MLP neurons of a small language model. Each row is named by its layer, matrix (gate and up: input weights; down: output weights) and neuron, and shows model dimensions 192-287. Each number is 128 + 24 x the weight over its row's rms, rounded and kept within 0 to 255. A neuron's up and down rows have the sign that makes its largest values positive.
Before each neuron's rows, "fires on" lists the tokens most often at its 100 highest values on Wikipedia text that the model never trained on; "fires before" lists the tokens most often just after its 100 highest values on Wikipedia text that the model never trained on. A number after a token or word is its count.

fires on: "in" 42, "|" 27, "le" 6, "ant" 6, "ua" 4
fires before: "-" 33, " The" 24, "um" 6, "var" 5
L3.gate1143 [153 127 113 142 135 174 156 125 105 152 122 172 151  88  91 115 121 157 129 122 145 131 124 186 118 132 129 168 108 138 115 157 135 140 142 151 142 149 151 143 138 151 131  99 114 141 151  95 145  93 137 154 104  91 130 122 187 154 155 159 148 142 111 144 118 119 118 102 104 163 180 101 105 137 143 136 113 117 198 128 100 145 176 155 122 166 146 129 117 159 120 104 109 132 151 128]
L3.up1143 [142 109 129 128 169 190 133 117 127 126 137 131 115  79  93 112 143 141 118 157 128 106 117 179  94 126 125 146 131 113 102 135 170 185  96 142 137 122 144 141 129 146 127 137 131 135 143 138 132 121 105 107  75 123 132 142 129 122 134 179 140  88 124 139 155 147 161 132 122 149 175 139  87 162 134  94 108 107 168 119 115 181 102 157 138 110 164 100  95 147 124 133 171 118 128  91]
L3.down1143 [121 129 143  92 117 132 155 160 108 145 115 110 179 117 174 140 109 114 126 123 130  77 161 129 145 162 140 102 121 130 149  96 117 158 157 117 134 129 103 140 141 112 132 128  99 152 111 180 130 119 131 130 119 106 144  84 151  96 175 159 105 112  74 152 111 139 127 123 119 147 161 121 153 119  76 144 123 149  97 111 100 150 130  84 122 149  86 150 121 154 138  66 115 151 145 142]

fires on: "=" 100
fires before: "=" 100
L4.gate899 [104 105 140  95 106 115 110 107  96 125 160 132 123 163  99 119 110 159 168 123 160 125 141 119 109 114 107 124  86 137 144 125 170 155 170 123 113 113 137 133  95 114 159 142 134 140 168 116 138 170  98 137 137 134 114 152 126 153 115 155 152 134  71 141 130 168 150 105 126 159 104 106 101 163 110 114 110 163 164 145 132 108 118 121  85 119 133 155 106 112 102 115 126 156 146 118]
L4.up899 [159 145 147 115 122 110 124 130 105 143  99 124 101 151 127 147  52 132 154 123 126 149 141 141 124 100 134  78 107  90 152 141 203 174 141  85 140 142 160 112 131 116 161 108 150 153 109 134 159 154 137 141 125 155 133 120 104 147 130 177 130 119 110 122 113 191 117 146 153 128 129 140 115 147 103  52 110 180 196 129  86 138 140  81 142 105 108 138 125 114 116 128 109 172 152 137]
L4.down899 [161 120 130 126 149 136  97 141 137 112 112 144 146  84 109 131 120 110 163 116 146 122 138 101 116 161 150 116 131 143 171 126 158 204 128 111 129 109 131 133 138 123 134  96  88 179 163  96  97 104 141 149 159 143  89 161 158 130 153 141 121 113 129 160 113 131 145 137  90 135 107 103  87 172 130 142 144 153 145 138  89 115 110 166 124 119 111  78 144 116 137 153  55 178 111 125]

fires on: "'" 42, "ti" 23, " de" 8
fires before: "s" 33, "ve" 10, "on" 10, " la" 4
L4.gate586 [178 145 182 160 149  96 114  72 181 152 137 130  94 114 133 110 157  93 150 118 132 167 128 110 115 152 130 162 133 103 120 140 120 128 156 142 116 102 115 132 132 128 125 132 124 141 122 162 117 162 153 119 106 155 165 101 121 110 128 130 145 116 124 125 150 153 169 122 109 107 132 134 136 123 138 157 103 132  84 122 142 146 150 140 137 121  98  91 130  90 124 109 131 121 140 114]
L4.up586 [173 149  95 128 127 114 120 138  95 138 161 102 122 101 124 143 115 140 137 155 143 118 172 149 117 100 109 142 120 116 123 142 155  85 118 127 173 142 105 113 119 134 146 110  96 152 112 153 124 143  92  94 102 140 112 129 125 101 127 138 123 149 114 143 126  98 136  91 136 106 118 116 125 120 164 150 115 123 156 154 129 129  92 147 113 130 125 140 104 120 148 104 132 132  93  87]
L4.down586 [115 151 130 117 129 120 140 121 129 130 180  95 163 130 152 154 122 167 101 149  94 125 133 125 130 117  98 154 136 121 146  94 121 112 143 158 140 154 114 149 159 164 149 147 116 128  75 138 146 132  91 155 110 126 162 150 138 118 110 130 133 117 145 125 101 131 173 110 136 155 133 178 129 118 155 101 159 146 145 104 125 115 111 111 132 101 117 138 102 145 138 149 121 139 104 147]

fires on: "'" 95, "’" 5
fires before: "s" 99
L5.gate1181 [158  94 160 133  92 139 119  80 155 117 171 110 161  89 193 121 136  81 152 132 105 151 121 102 137 156 134 160  98 134 114 137 143 139  98 111 117 135 201 119 118 126 139 153 139 138 155 148 117 150  95 120 127 168 195 135 123 121 124 130  90 126 128 128 120 138 116 159 113 137 116 148 141 167 117 129 111 139 123 123 133 174 163 134 149 184 138 150 116 130  94 150 117 137 140 137]
L5.up1181 [145 124 134 161 141 122 134 102  94  96  98 146 120 116 116 163 108 138 134 146 130 136 123 101 101 188 133 148 153 121 114 106 114 108 160 164 169 147 159 112 157 109 125  91 103 154 148 127 135 152 134 125 162 118 109 149 144  87 115 122  93 138 152 135 163 126 128 124 163 163 120 131 152 160 117 121  83 141  88 121 133 116 146 123  99 114 104 100 140 125 165  72 148 137 155 147]
L5.down1181 [111  83 118 121 104 172 128 156 125 134 115 114  91 111 103 158 125 113 133 120  89 136 137 148 126 113 140 121 127 123 107 135 137 141 147 145 121 115 105 126 147 125 120 136 120 114 173 164 121 124 181 172 149 131 125  98 212 129 123  96 138 123 136 116 123 124 160 151 126 134 138 119 140 113 131 134 150  83 136 130 109 111 124 150 161 166 106 129 119  97 133  98 120 184 110 127]

fires on: "'" 64, "-" 7
fires before: "s" 55, "t" 13
L5.gate12 [114 105 120 133 148 104 122 171 137 150 125 129  90  96 144 134 128 116 114 132 149 137 100 127 134  83 127 152  90 135 133 104 144 152 150 132 154 151 126 106 128 103 130 162 105 153 187 139 116 126 132 109 132 132 148 125 122 133  96 154 130 129 139  97 139 145 112 146 118 155 131 140 177 173 128 144 116 160 143 167 144  98 157 113 146  94 135 143 145  92 133 140 112 159 123 105]
L5.up12 [132 112 162 109 121 123 153 120 120  94 117 115 152 131  99 190 116 115 142 112 157 136 140 118 142 141 140 123 149 146 137 169 182 128 158 144 119 158 100 128 167 154 107 107 131  91 150 112 127 137 114 141 138 100 148 119 146 124 103 114 142 147 110 106 130 115 108 164 127 170  74 132 129 105 134 123  91 134 113 163  91 157 111 103 109 108 153 146 127 145 114 108  88 120 124 101]
L5.down12 [112  95 151 127 112 117 134 127 104  94 128 151 127 137 118 140  82 137 100 135 115 144 120 112 109  97 106  74 124 133 105 148  93 105  73 116 113 162 116 115 149 141 159 125 117 128 166 142 155 152 149 163 124 133 112 138 132  95 109 140 128 141 124  45 101 134 112 146 131 123 132 117 120 130  71  89 109  33 142 161  89 166 123  64 153  97 124 123 149 140 140 171  83 149 131 143]

fires on: "'" 40, "s" 6, "di" 6, "ular" 4, "im" 4
fires before: "s" 36, "an" 6, "°" 5, "a" 4
L3.gate219 [117 117 107 108 112 143 138 135 100 134 137 157 135 139 108 165 105 136 166 159 104 144 133 140 143 101 108 131 124 123 171  85 111 121 120 107 132 100 131 144 119 105 121 136 151 129  94 141 101 137 129 125 109 115 126 141 177 134 137 135 134 173 118 152 121 123 123 145 139 111 113  95 102  99 116 160 194 148 122 174 137 132 114 155 124 137 127  84 188 126 113 146 133 116 153 114]
L3.up219 [110 111 125 140  66 138 124 130 136  86 124 136 132 167 106 185 138  91 118 138 132 130 138 137 165 108 130 146 160 101 123 106 131  70 149 143 128 121 138 119 128 188 131 145 136 128 157 158 125 146 147 127 124 165 139 160 113 133 127  97  86 105 141 130 121 131 157 155 123 110 129  95 152 144  95 138 138 106 102 149 100  98 116 150 136  96  92  99 129  67 116 163 157 179 134 113]
L3.down219 [106 133 153 138 137  77 115 145 161 141 113  83 138 122 130 126 124  74 131 138 112 128 130 106 107 173 127  89 129 147 141 127 128 132 117 117 131 171 154 154 183 158  98 115 158 124 120 135 122 118 152 161 122 168  84 118 127 149 138 151  75 144 132 129 102 101 132 133 123 102 155  97 123 167 117 143 126 101 126 113 173 128  95 129 122  80 150 150  87 144 118  60 150  74 167  80]

fires on: " =" 37, "=" 20, "c" 5, "ll" 4, "he" 4
fires before: "=" 57
L5.gate1059 [151 134 131 136 161 108  84 165 154 122 116 140  87 139 152 100 162 140 156  80 135 113 128 135 114 176  88 128  98 125 166 123 122 151 135 110 129 126 123 128 149 137 159 128 108 146 113 160 115 155  71 157 131 160 138 111 140 120 110 131 106 108 105 123 137 176 113 122 147  91 106 130 134 141 129 113 128 140 127 135  97 136 168 129 109 143 121 117 134 121 135 165 128 116 100 160]
L5.up1059 [120 106 127 148 134 115 113 141 127 152 121 150 129 143 136 137 155  95 120 144 117 131 119 127 117 185  91 123 114 109 117 138 159 151  99 165 133 162 114 110 116 141 123 134 136 166 125 133 105 209  84  88 141 128 119 117 129 112  92  95 116  99 131 144  97 126 128 109 113 122 146  72 135 149 136 120 159  93 147  98 141 124 183 107 103  62 109 116 137 145 116 132 116 115 134 163]
L5.down1059 [131 177 147 123  95 118 102 120 147 109 105 156 115 107 150 100 129 143 127  93 145 143 176 124 137 153  90 155 131 146 124 182 149 112 128 127 136 112 112 123 181 135 146 157 109 127 116 103 145 113 120 142 121 157 107 109 105 161 127 149 128 124 114 157 116 153 121  99 149 102 105 136  98 149 138 107  97 156 149 121 132 176 130 129 119 163 177 128 150 209 124 125 125  85 189 153]

fires on: "'" 50, "-" 18, "–" 9, " by" 9, "le" 5
fires before: "," 30, "\n" 10, "1" 6, "var" 5, "\n " 4, "2" 4
L5.gate935 [110  88 176 143 114 118 150 130 134 150 152 121 136 108 135 122 107  80 156 147 107 146 136 141 132 182 118 140  84 168 124 172 107 134 142 146 143 136 135 112 117 140 108 115  98 159 179 151 108  80 161 107 137 123 209 100 140 175 147 134 147  92 138 132 127 158 141 123 107 100 101 162 108 119 144 132 121 109 156 146 125 134 170 131 119 153 122 116 158 119 134 121  99 127 100 145]
L5.up935 [134 147 127 131 106 134 171 160 105 138 138 152 126 123 115  96 141 128 169 110 140 145 151 160 156 167 143 182  69 145 105 150 140 129 132 151 139 155 124 136 146 148 137 147 118 135 162  91 142 154 168 134 123 167 160 117 160 125 135 164 157 126 110 133 150 111 160 115 125 109 167 154 129 141 143 110 183 100 122 138 180 121 148  79 107 121 146  92 102  90 170 106 121 156 147 126]
L5.down935 [146 114 133  88 144 102 134 178 146 148  91  93 165 156 154 181 164 131 129  60 136 118 119 156 121 102 108  84  98  96  82 111  84 186 150 135 127 122  80 141 122 129 126 152 140 123 125 148 151 115 143 152 111 133 120 144 129 108  92 139 163 132 123 127 153  92 120 153 155 159 117 148 110 127 102 100 158 142 103 149 161 131 106 126 103 111  66 123 177 146 120 120 125  98 128 151]

fires on: "=" 100
fires before: "=" 100
L5.gate1207 [ 88  92  87 105  96 158 110 163 111 111 161 135 119 121 118 117 124 134  91 141 124 169 139  77 104 122 159 141 148 160 149 115 122  91 111 121 139 127 133 139 103 107 130  93 123 143 113 102 155 105 111 205 126 115 112 121 139 115 150 116 148 126 125  91 134 152 159 125 129 166 167 127 134 115 147 147 176  88 145 111 127 121 128 160 123 151 123 128  95 108 122 151  82 128 167  86]
L5.up1207 [136 154 122 117 155 100 140 135 147 107 102 147 131 125 156 112 118  95 144  85 120 153 134 135 128  78 140 132  98 126  52  83 167 117 105  91 144 123 108  96 110 137 162 154 117 115 166 112 113 153 109 128 126 147 176  76 124 100 155 149 138 102 145 125  90 122 160 139 143 151 110 128 146 101  80 142 175  87 137 134 130 101 142  82 137 123 158 123 190 132 109 110 103 168 146 114]
L5.down1207 [125 124 131 133 107 101 123 153 154 148  97 110 123 143 102 142 141 111 148 123 124 143 116 168 126 141 131 111 142 115 143 134 102 145 125  87 130 131  98 132 129 102 140 154 151 103 126 137 100 134 128 126 147 109 124 113  89 147 107 177 118 125 115 112 129 134 136 144 117  99 145 114 135 152 170 151 118 161 130 131 105 138 143 122 126 117 115 142 142 131 140 121 133 105 128 111]

fires on: "=" 99
fires before: "=" 99
L5.gate272 [165 114 122 146 108 140 159  87 158 145 122  92 114 131 130 107  93  92 169 111 132 136 113 112  87 127 122 178 115 160 163 185 127 101 145 125  73 130 176 137 117  97 155 124 120 120 150 124 148 128 154 124 118 103 141 149 126 112 136 148 131 170 110 142 111 130 127  70 128 156 132 132 112 106 159 133 146 111 135 112 146 126 123 151 140 135 146 111  57 104 121 142 102 128 161 185]
L5.up272 [164 134 145 141 104 143 107 113 134 137 123 133  88 150 139 135 154  96 141 114 107 183 124 106  98 110 146 163 138 120 132 130 125 133  82 150 139 143 134 115 132  98 107 154 130 162 160 152 160 147 145 109 121 130 133 100 133 134  87 159 153 142 141 118 129 141 128 135 134 153 207 127 123 126 146 134 110 131 137 147 118 158 124 127  96 169 147 148 136  96  95 140 150 102 139 120]
L5.down272 [120 130 108 150 136 138 113 126 139 151 100 141  56 120 130 114  98 118 175 144 144 180 139 129  97 124 160 150 137  88 129 120 131 143 129 172 162 153 140 110 153 144 116 122 127 162 146 115 141 155 148 109  43 159 148 104 136 107 144 127 135 118 167 138 129 105 138 119 144 102 156 157 140 136 140 128 151  92 153  91 120 142 103 141 100 125 134 115  77 139 104 165 153  83 138 132]

fires on: "=" 41, " =" 36, "ly" 4, "ed" 4
fires before: "=" 76
L5.gate771 [146 161 126 108 106  77 161 124 155 159 141 146 123 134 121  95 123  94 136 125  96 109  96 114 106  93 110 114 137 142 134 134 150 142  70 130  73 145 115 131 128 141 152 127 122 133 154  98 138 105 139 135 121 134 122 133 151 157 120 160  93 143 186  95 148  90 163 126 153 149 149 100 112 114 110 124 113 120 142 125 168 113 119 141 140 151 141 137 105 120 109  97 149 133  99 138]
L5.up771 [140  83 123 142 129 113 129 107 131 125 143 124 179 137 163 100 127 133 153  43 130 117 130 116 129 118 115 135 159 124 158 141 132 129  72 112 115  98 128  46 105 132 155 144  88 126 133 141 115 195 142 128 108 120  98 160 128 128 114 148 139 126 127  97 171 103 134 123 130 142 135 126 134 120  82 130 119 154 112 104 164  96 125 116 112 164 173 126  62 103  99  77 157 113 132 129]
L5.down771 [ 90 140 120 136 146 117 132 156 138 122  59 126 129 137 182 168 138 149  98 170 121 160 104 130 143 188 103 154 104 150 146 155 144 153 147 110 142 116 125 109 189  82 138 137 115 123 120 149 134 105 155 219 149 120 137 109 151 112 124 138 132 137 134  98  78 112 128  72 166 187  98 139 120 140 152 106 113 112 148 113 130 154 110 156 123 145 128 101 151 152 137 101 133  87 123  96]

fires on: "-" 99
fires before: "-" 99
L4.gate1340 [124 137 150 146 146 131 106 121 176 145 109 102 129 164 111 129 135 150 125 150 142 148 129 174 183 115 151 110 132 167 125 169 146 101 113 129 167 113 106 164 131 176 111 115 123 131 127 110 136 136 168 170 154 119 130 136 149 125 171 169  95 128  88 142 104 168 113 136 103 145 135 128 124 142 131 132 155 146 125 105  86  57 146 108 132 126 135 109 123 123 141 184 121  97 116 126]
L4.up1340 [ 97 140 101 115 118 126 123 142 103 172 127 124 146 140  88 119 115 134 108 102  76 150 133 102  86  97 156 115 120 103 145 147 117 133 107 158 132 105 103 139 162 152 137 129 124 131 141 105 145 138 170 108 126 166 160 112 123 141 110 107  85 100 132 138 142 101 140 100  83 117 170 112 126 110 139 139 117 153 130 107 125 136 137 129 152 140  96 116 144 135 135 152 107 151 116  89]
L4.down1340 [136 130 156 136 117 124 139 148 129 108 151 133 155 113 116 107 152 121 121 117 134 134 119 152 150 132 144 133 131 133 132 144 164 159 138 147 127  96 159 107 144 158  98 105 129  96 118 112 175 141 114 158 162 156 111 132 132 142 134  82 145 123 154 158 144 166 176 141 103 155 115 104 143 112 127 147 103 171 123  98 139 185  91 155 108 109 115 103 120 136 112 128 147 173 138 141]

fires on: "=" 100
fires before: "=" 100
L5.gate1331 [128 141 112 134  87 164 131 145 164 107 118 112 120 178 129  84 166 106 134 130  99 110 142 156 113 139  68 117 112 154 136 138 140 146  92 128 131 126 101 110 145 152  92 150 127 141 100  92 135 136 124 131  92 135 160 111  78 119 126 100 161 159 131 154 101 143 128 142 127 117 153  88 141 132 154 109 114 123  90 167 137 108 107  88 142 174 120 139 102 115 117 122  98 145 135 165]
L5.up1331 [162 131 141 101 123 121 137 102  89 136 141  89  91 169 162 145 151 121 162 119 129 130  82 118 137 129  98 124 103 138 153 135 116 148  99 148 165  94 136 140 150 174 142 104 168 116 133 147 151 166 101  78 126 104 135  83 139 129 140 112 148 137 111 167 100 110 136 125 136 106 141  65 141 160  92 118 159 106 149 123 158 109 120 121 138 120  95 153 162 119 141  88  91 115 106 114]
L5.down1331 [128 102 146 124 137 141 153 121 123 150 129 129 166 108 234  97  80 159 116 156 117 126 135  89 116 122 135 112 114 132 200 134 167 126 140 106  93 129 172 135 124 117 128 171 135 152 131 131 150 146 166 125  90  90 120 137  84 125 158 116 119 132 148 123 165 105 176 121 145 158 131 119  86  95 136 125 169 122 127 138 176 130 146 128 135 111 145 120  75 129 113 118 120 141 128 143]

fires on: "=" 98
fires before: "=" 98
L5.gate1088 [131 137 123 147 132 120 141 132 119 136 114 141 147 105 104 151 117 122 144  83 142 118 157 125 129 108 152 113 145 119 103 141 110  73 127 110 135 120  63 113 109  97 109 118 128 169  97 106 115 159 102 150 121 102  98 151 139 145 142 152 154 126 151 118 138 105 149 121 118 103 172 115 124 132 153 148 111 109 163 104 137 111 124 149 108 122 122 137 168 121 146 135 106 109 162 110]
L5.up1088 [137 114 124  99 130 129  84 142  85 154 117 134 111 152 125 112 153 122 137  89 124 122 163 136 128  82 120 101 165 103 141 144 174 122 157 133 149 116  78 134 102 121 116 105 102 136 112 171  88  99 106 176 118 157  87 104 131 122 107 113 148 163 134 122 117 106 142 117 144 104 128  70  99 114 171 138 100  99 161 136  91 126 117 148 161 134  94  86 154 142 143 114  93 189 122 130]
L5.down1088 [140  59 123 130  74 100 150 134 129 130 134 143 132 152 121 122 131 158 199 138 131 105 139 121  96 140 165  97 149  77 156 172 136 150 136 115 181 142 150  98 126  88 116 130 164 145 129 132 129 123 164  63 125 111  86 113 122 110  96 149 119 164 113 106 139 173 136  97 147 149 119 143 110 126 100 132 142 105  97 119 131 146 108 164  94 105 155 149 154 155 108 175 122 128 160 138]

fires on: "'" 51, "s" 11, "ss" 8, "n" 4, "rio" 4
fires before: "s" 23, "," 21, "y" 8, "\n" 4
L4.gate1211 [146 129 128 155 154 164 113 121 148 129 129 111 138 135  80 108 117 142  88 115 165 152  89 162 175 108 136 104 117 150 140  97 120  70 142 163 142 106 124 109 120 153 121 127 139 128 137 166 145 134 150 113 134 140 150 131 159 124 121 154 107 192 120 128  76 155 165  80 136 123 122  96 100 161 111 103 104  95 128 109 139 120 153 146 143 105 141 148 136  90 152 129 139 134 161 146]
L4.up1211 [147  96  90 144 142 126 123  96 135  99 116 128 111 114 143 162 122 156 152 163 106 166 103 144 132 145 115 107 135 130 115  88 123 114 130 116 113 136 138 134 153 195 127 144 116 140 112  91 161 149 146 113 149 145 137 140 142 115 136 123  99 107 112  74 125 118 139 141 112 120 120 126 138 162 134 128 121 129 157  70 108 116 141 124 134 109 129 161 144 102 129 129 114 107 137 150]
L4.down1211 [125 150 102 112 123 119  97 155 105 142 179 153 145 109 118 162  93 124 138 138 114 115 117 137 151 129  86 157 142 161  95 145 139 120 111 139 137 146 111  79 138 170 133 161 124 116 143 117 147 133 126 156 160 155 120 144 149 117 143 122 130 150 105  74 108 133 127 163 156 117 136 116 125 136 124 135 118 173 159 138 176 145 118 119 109 137 123 137 138 133 170 137 170 137 122 134]

fires on: "=" 100
fires before: "=" 100
L5.gate413 [ 98 154 123 112  91 183  63 109 146 104 121 125 145  98  88 112 156 132 134 147 111 125 159 163 100  70 134 142 153 120 135 131 126  85 135 134 127 117 115 116 153 115 156 149 113 146 127 109 160 151 107 113 161 120 140 166 135 126  73 166 100 161 118 140 134 121 109 110 134 151 102 104  97 117 162 124 118 140 136 117 111  78 122 122 133 140 130 118 131  56 161 127  95 129 141 151]
L5.up413 [153 151 133 135 105 128 122 156 144 104 140 122 121 101 141  99 153 122 160 106 128 119 105 150 143 130 119 111 111 124 146 122 175 125  62 112 127 102 100 101  98 118 130 112 101 163 144 129 146 105 141 146 161 130 136 136  90 120 109 146 126 116 111 138 146 138 107 127 115 154 115 117 152 165  85 151 162 140 126 125 156 133 118  80 144 134 163 139 104 126 119 144 125 134 140 119]
L5.down413 [ 87  98 137 147 132  81 124 129 118 145 150  98 124 154 169 121 124 120 147 146 135 121 123  83 106 109 116 105 119 159 146 159 133  94 138 130 128 130 120 114 124 130 101 140 143 126 101 134 135 141 163 119  97  91 132 123 140 125 158 118 132 114 112 141 148 138 144  72 130 141 120 118 127 167 144 136 165 150 141 121 166 138 120 147 111 122 112 118 119 144 104 130 151 133 138 136]

fires on: "-" 93, " (" 7
fires before: "-" 84
L4.gate341 [108 135 137  81 184 134 126 137 162 111  89 128 105 109 146 118 135 183 155 121 167 124 151 164 117 122 130 107 126 117 124 135  75 125 119 120 145 116  68 133 121 164 141 141 154 103 133 110 132 149 128 183 123 129 160 107 134 119 157 175 136 116 122 157 113 102 143  96 141 102 126 108 130 102  88 158 111  90 150 210 121 176 143 173 133 147 127 118 106 101 142  99 130 108 125 139]
L4.up341 [132 117 150 123 148 183  90  82 149 145 136 145 130 151 132 142 154 119 103 130 122 143 167 108 174  89 140 122 120 138 142 146 128 122 162 110 132 146 155 130 116 125 154 108 199 136 177 117 145 169 165  79 148 135 168  87 151 125  83 132 141 138 103 114 108 127  96 113 146 112 174 195 125 144 134 140 123  83 129 117 106 115 128 123 134 132 119 202 133 152 148 122 145 142 137  94]
L4.down341 [119 128 132 141 127 118 121 133 168 153 107 142 101 136 138 142 123 123 129 133 120  93 146  77 117 163 127 173 120 139 153 153 117  92 148 139 130 155  93 104 144  77 118 131 127 134 156 109 123 165 158 117 139 119 119 123 114 125 152 155 112 124 125 166 132 147 130 141 154 119 134 135 195 135 120 118 150  99 126 138 118 123 130  95 138  98 155 132  89 109 114 116 121 129 142 151]

fires on: "=" 100
fires before: "\n" 64, "\n\n" 33
L5.gate125 [124 155 151  67 120 177 112  74 125 148 159 141 114 126 129 157 104 126 126 102 101 131 105  98 107 154  99  88  95 121 113 131 135 134 152  81 116 146  57  83 129 124  66 157 131 131 165 171 133 156 126 134  95 136 121 133 126 142 107 123 126 123 143  93  89 105 147  96 115 123 149  56  93 162 137 151 116 142 114 125  83 147 123 116  81 162 130 181 137  79 132 140 107 132 143  97]
L5.up125 [130 130  47 120 130 126 179 125 175 120  94 115 163 100 154 132 154 143 144 140 151 125 131 123 160 107 129 119 138 129 157  95 157 106 103 157 100  97 128 105 158 165 158 103 141 114 126 154 182 126  97 111 138 124 106 128 145 157 144 118 177 146 106 143 183 138 147 130 194 119 153 114 130 118 132 129 150 112 149 140 133  81 112 116 139 123 139 100  85 115 133 104 156 149 146 181]
L5.down125 [124 127 129 151 171 126  94 123 124 107 110 142 157 137 139 133 133 112 126  95 174 135 102 110 133 147 162  98 112 163 219 142 171 138 131 164 118 149 113 121 140 141 119 148 123 135 157 152 144 141 156 156 168 134 133 161 173 144 148 125 128 126 168 122 112 123  96 105 117 117  93  72 134 104 119 119 132  98 113 140 128 122 116 117 178 138  96 140 147 120 108 163 110 110 101  70]

fires on: "=" 96, ":" 4
fires before: "=" 96
L5.gate395 [146 138  97 139  52 162 169 150 102 158 102 166  97  97 116 117 135 116 138 150 119 114 127 131  66 170 127 101 122 134 143 124 111 114 128  93  84 104 136 128  99 137 141 111  93 168  65 138 133 137 104 118  93 113 145 102 160 109 109 100 144 116 127  95 141 111 132 128  96 153 111 143 156 122 142  95 139 115 103 114 107 118 118 133 106 130 163 141 117 118 164 176 111 156 176 146]
L5.up395 [107 106  97 106 108 169 135 136 125 138  98 115 120 117 100 131 164 115 135 137 125 114 140 116 158 129 119 100 165 140 101 104 131 104 129 115 125 102 112 113 118 143 151 140 111 160 180 124 118 110 106 145 151  97 154 151 161 148 128 146 215 137 137 111 101 107 132  85 129 130 129 157 139 120 103 138  99 176  97 133  98  92 104  82 111 152 166 114 103  95 139 134 159 161  96 115]
L5.down395 [171 124 146 102 150 139  94 115 145 175 151 150 105 124 151 103 114 116 130 114 138 107 123 151 158 150 144  83 143 145 126 164 168 129 154  97 134 135 125 145  81 124 111 162 131 146 128 126 162 125 124 123 168 114 141 148 132 118 163 114 119 193 130 149  92  88 146 124 158  93 119 130 116  71 126 118 142 152 141  68  82 120 137 138 106 107 112 132 143  97 136 140 108 121  93 106]

fires on: "'" 54, " with" 13, "ed" 7, " will" 6, " It" 6
fires before: "s" 52
L3.gate148 [138  62 140 154 150 117  84 152 141  97 152 125 104 147 155 100 141 150 121  82 165 167 119 114 138 111  57 124 174 150 122 141  72 129 102 122 146 113 106 173 129 151 119 128 153 108 150 132 127 153 118 141 131 129 112 128 139 159 135 127  78 109 113 112 115  98 130 121 130 112 133 147 137 142 108 132 143 117 118 159 133 105 113 135 121 113 102 133 106 142 158 132  80 161 167 137]
L3.up148 [146 120 152 121 153 142 114 120 145  81 148 117 134 120 169 102 132  95 112 133 169 127 142 152 134 134 119 145 128 116 129 156 137 100 143 155 165 114 141 149 111 124  98 114 146 128 113 121  77 107  91 151 149 103 129  80 111 174 138 138 110 120 129 133 123 131 102 134 150 149  78 138 111 136  97 103 116 158 144 178 128 149 157  97  98 122 134 161 114 136 168 117 164 103 137 122]
L3.down148 [116 130 134 168 202 124 125 146 153 137  98 135 134 120 117 114 172 127 126 130 158 165 122 133 154 145  67 120 166 152 167 129 127 121 101 131  82 165 132 115 109 162  84 120  86 145 144 122 176 130 193 131 117 104 139 122 141  79 141 127 164 134 154  72 109 143 124 163 125 173 128 121 121 119 142 159 100 103 120 132 131  95 170  73  82 115 108 137 118 103 109 135 139 131 145 107]

fires on: "=" 99
fires before: "=" 98
L5.gate1324 [110 182 134 107 121 142  76 126 144 133 114 131 147 103  67  98 138 175 153 142 147 101  79 126 122 153 121 166 158 117 144 166 133 131 194 173 142 125 140 124 141 140 119 136 111 110  81 119 102 155 156 115 109 119 119 138 126 121 119  98 110 166 133 155 121 142 157 105 188 146 148 131  93 134 129 106  90 136 150 116  92 145 125 137 128 112 134 128 104 127 116 148 111 136 125 156]
L5.up1324 [142 102 150 151 156 108  91  98 143 135 151  96 114 119 123 114 122  85 165 149 135 184 158 155 113 131 125 135 104  88 136 153 165 104 109 121 135 170 110  24 148 125 120 137 140 159 169 137 145 137 108 108 146 112  71  93 178  89 109  98 169 147 104 169 140 121 127  65 133 161 137 141 104 138 125 118  92 113 109 134 161 112 148 136 140 121 124 121 120 144 153 149 118 177 122 132]
L5.down1324 [137  93  96 155 129  93 135 107 124 107 121 124 103 167 151 154 125 130 102  96 122 149 143 161 136 130 122 134 128 128 147 156 115 137 147 129 100 140 131 138  94 132 135 100 126 132 138 146 111 166 139  84 146 151 133 123 102 132 142 111 104 116 123 103 127 112 138 141 143 102 106 135 137 153 134 144 117 119 105 121 141 167 133 112 159 133 121 156 107 135 123 152 151 136 106 112]